{"hidden_size": 256, "num_key_value_heads": 4, "init_std_up": 0.0312, "optimizer": "muon_variant", "learning_rate": 0.00685, "weight_decay": 0.0, "lr_head": 0.00524, "schedule": "wsd", "final_lr_fraction": 0.1, "batch_tokens": [8192, 16384, 32768, 65536]}
MLP neurons of a small language model. Each row is named by its layer, matrix (up: input weights) and neuron, and shows model dimensions 32-127. Each number is 128 + 24 x the weight over its row's rms, rounded and kept within 0 to 255. Numbers have three digits each.
A block is one neuron, or neurons of one layer that tend to fire together. After each block is what it responds to, as a language model described it from the Wikipedia text at the highest values.

L6.up327:053153120132086145124133159118111124103093129136105170161137099139117114143136132147160110146166125159122124140145110155161123112099106142124092101132160137145170121151121136149095111100151167130105152102145139159140074166132093127146124167152101153093145202109172148144156099061110148151
Sentence-ending periods. Mostly periods ending declarative sentences in biographical or narrative prose (e.g. actress., Israel.); also odd mid-word pieces such as d-oc-umented, dis-r-upted, th-r-ive.

L9.up61:119097144123150099144122105173194135154118099172129122196132121134118141113142126162141136145092125121120138116158114109114135093166108118105125111188165146125137137162083161086139123086099123152143152106142121115151128140170130116143136113129122119161118094079141105128085129100114176111
L9.up92:139115140134113165089080132142125123157128132097146119124125109115102096143140117150143089122122115149136171109110119144139095175087127155138151119158059140149119111150148116127164129123144122128118101123139140101117136129087119154101164098155100109149111120065185139137097138153110138148
L9.up128:112117149161115168167143127114112161173131099120138115125092066110120109150173107140165149137115118072136148104126090125119109156132149166134122134107101085086130128137161193141141108109136159137116149103157147048125134135134134117161112136106113144100138099132150130121158131163118166169
L9.up185:143156144137117103117140161159177129097143106123113131098108140131163126134155148138113123133111147175149158110131134127105127139120107081114125095161123172137152138094138138149122124146109182085149158171143086124146139137134126128115153140146153159138113162135088126106181126145136131092
L9.up228:160134174112122125145117103144154072140094151129119117165096103131119125153148134105138120133147150079142117083158119168111088079136156138157117124102097083095129160128079131078113125073146134149148143128110132137143188147099152098150125121162154115111137121119156120135103172116109110155
L9.up259:141128136077131136139138106138122102140131136117087135143119146111149058120135136140129140116158153129104143127113150146175134155128114125134103119110159086106092103104102137156106147150137103156138129112117130082135145187117172136119111095129136088119138153112160143145107113101099129146
L9.up364:192161179103132131118124134118137117140129097077132127122137122139100131135158170106107119155086114169149121122133137115097118113123123155165111141113131107171130121164123112138145104130143113143129117117083100080137132138173138113097143154123106109094093112090163166114149155099122104163
L9.up530:157117103131095097185134144108132085133135110104118158162144143196158141163155118117122121107154117133110123151118159151121107100119135172145111131114124118099133153141133108134142134116154138135135102090081087121143133118081126131106138170127115125140139166121125141147151107113080146087
L9.up549:123121128109105112146125159175128136124129139167104166136129105118104100171142091102129122142093125139133113046138163119109126115149139134138133155140108107122126159128104127172143110107136151156137158118164101091123151125131138123142170127139161123151187073112117090150121123122133144151
L9.up577:165110148150119126147109155108139132113124117127131153117178136142125166141131165080139138140115088116125110109133137118103142111122120126085125116110141095087105095110097130129156128152139065119100139130195144099125155113177128094147159148111162117086131123137104128121162114146134084185
L9.up588:090153109134117096148123162145133140120086141114145162146125138147147081128092158133105109091109079118164150132147160138093119111096085128132138100119155087144086160128110108163153125139141131119094132129123148101124108115132144097153183129167137131137108118098095125146134098116178162159
L9.up728:112118142107123085158093121116149177103169154123149112142106124111137118114118152097111105095129154147140190154126116130131131115144124157114178108101104117170146153112139118146137146121175143099162153155143145100121155116153113178135095146107125125101156142128117145154102115113148150122
L9.up762:120148138131136103120131163104127095105123119174125146144132104160111164134173145116111082132169130105131150138141153125144103148088124128126092156125113111113164101077134079133140133136114102075148119139099126112113155121125088117100188139158123137147129132153147122110094134117119108118
L9.up767:157060162074080089132129167156131134092122104143097154117128129145175111144141159104115117144113115117135146142112102114138106123141126143123136149127145119129186090088144153144090132141127132120174094140130150081157104098136119155157137102162096145128124153141179095158126117095142120140
L9.up818:165165119126131089172097110181127120101138126118134124128118091123126137117109157127139137154141108042144146110112139146096181110139132129164143128116078145157117139137101116189104125082102121114104160122115121108139120126131160133119135130121133096123119132158138100110130131151122107097
L9.up959:137141132116060087132124137150124164136143141136131138116141093184134127115133088117132140144148121178150128128084121124114094064126144144176151135116094103152119111093146108129113115109144148115125115139159124069138126142111135150105157154101123164135091163118160137108117141126139098102
Second half of compounds. Fires on the second part of a split expression, mostly the second number of football scores (2–0, 3–1) and the article "an"; also year digits and inch values.

L6.up984:143068101148106135130131124150133124143137093141167146138119135119195116141119115155118119108141107109149106096135112123180122097151111174209138120129122146117151149083104141094169139159139169114102198136078124110146138176124124113084173133112125128161139130122137173157137150122095098095
Article an and mid-word pieces. Mostly the article an or An before a noun (as an active, from an indigenous), plus mid-word fragments like omin, rat, iz.

L9.up201:115146125124129106135120124123134152113136120118135137119102167145134151204161104138125165124124134143065128145103105125138134151172175111092145101082143129138087097148142148151134116143139075101086157119138125116114127104126135152135144134125160158089162134130143117163154123127093093193
L9.up206:165136109140146132172093170105160101143136130105120097098117181152138074146133138136096103129090138104118169123132117116170126139134152110094114188106129134144142129176129095104120149121192097143125128092135109120123118135129114114093128120107122111110128174070121183107133102166119139109
L9.up249:162137094130132183135073124101148140124105141133122157134117155102126105074092144128170111104101175121082125134116159114149133104148079153143109117108160133156111091099116154116079182096114132144114179078122134110100121126132114133154141140137140118095158164143118142095106133122102136133
L9.up258:141149119140119128125120085133115096136120090105137134121174120125148153151157154125087122111112126132153128132148104097140131122100129140115135140104135089134097089130141181171125086106141120097116126112149122087159097168101173130115119118143088134127124170160148144148140127161136122132
L9.up287:120127099096138165108095160164130139113130110164111130134133144109153145155152129108106168128130130147146126123093124157174123150156150144127086144117147107090126129136117147116136138131106141088167096114118103163146142148153117114144125126139139107100154155104147143080161113180110123117
L9.up360:156167105146090122131154129146118124098164110129116104131121130114156125151149095112143142175100123126134082113124090126147128165088129121145114116189139192121135106131143125132127161131091132154150137117140128133152144094147156095198153128127126121101083142124157153077135165152111131131
L9.up592:119139155086110166097150129100116152086136171164145085138137138135119129110196142102138114135157115120130121089109115115168107095129131162128087082157122094112122111138103142145130117129159115128128136086141101129132109083180125144124133153157101123110124144142139142093120144140107146076
L9.up724:137146136124123154089083129150132135115134120159167172162090125151131155173178097117150153148133150142090102120135119140169107087113151144155111113128147085125136097133100128103114138125132098096079129115090132166106130095146146118123092121119124129075142165107142134172122090145071146171
L9.up742:114133127179161166139134145134138154152079148130138143130131120162111132173122127103121117131140143116121126128095106150174122131181152112092092153089150145169117161112126160188112111085084118165129094104165063054131115083141100186135171096147147106120137187170138107142118119133150065122
L9.up790:153123114118162135129042125133105143128133149126143132129126181131104160111120117111112153171107122083119106142136139095145133155140165146162109194134078100118144146099099117135100147091117137127128135138109151127131164140115146095118148075087141131135166137134203132143155116180096096127
L9.up913:105103132123119092104125095143127121114140117110102162102148187106135095129103125134093130130139136131114122101158184174104118137108109079089096173107152123133082141147165141137132136117159140086152127080116156126173113125153136093088173137155096116152140109118148137124127127170111163144
L9.up919:128126120136135120154130143158132145133109104144136122128115160132160094123159152158110097119107147068121120152093159172110101143184109132162126157072197110138162124113133171158101165091099111183143142097096132114120131146117121144075133092133143134107128118122151097100077108080161124111
L9.up933:122159125146134177119094124125098095101091123130149123138180147111135123152158156104088115111162113113127087139151136153151120122094153147117169128112141132129146105085138107146101075161128149125146152138145094157113156121083111151100152106146130121085144186121153157133136084141083110109
L9.up986:080121141154148103174074108127136164153130154122156146121150124156109125117141153090155096130139126147128162114142117113142136121121122118118093152132159143171143159103111102138162150124132156150106094128073112106182143119106102144115115112167106143127130117114116133139103146126131116170
L9.up988:106165134121137189117117144134150117143112146131151150167165141159119113156151119130158125141139099144156110117105122144174112123094137141110157128144121111137152113137130171130105080112129118099183179131153111128134108112125111121076138122146091110091122165144157139129109111151102112135
L9.up1019:116101073081088118142117114131128130093112158105158162166118141115107169099159116160095115168147136104110122114160116154146165111138130146147148106158123139115129127123122169175073112136137153140132130119140122117138130124128115168104121142121070094100116123133161172117126108123127101116
Sentence-final periods, word-initial p. Sentence-ending periods, often fused with a word's last letters (Almería., Democrats., destroyers.), plus a split-off word-initial "p" (personal, powers, paternal).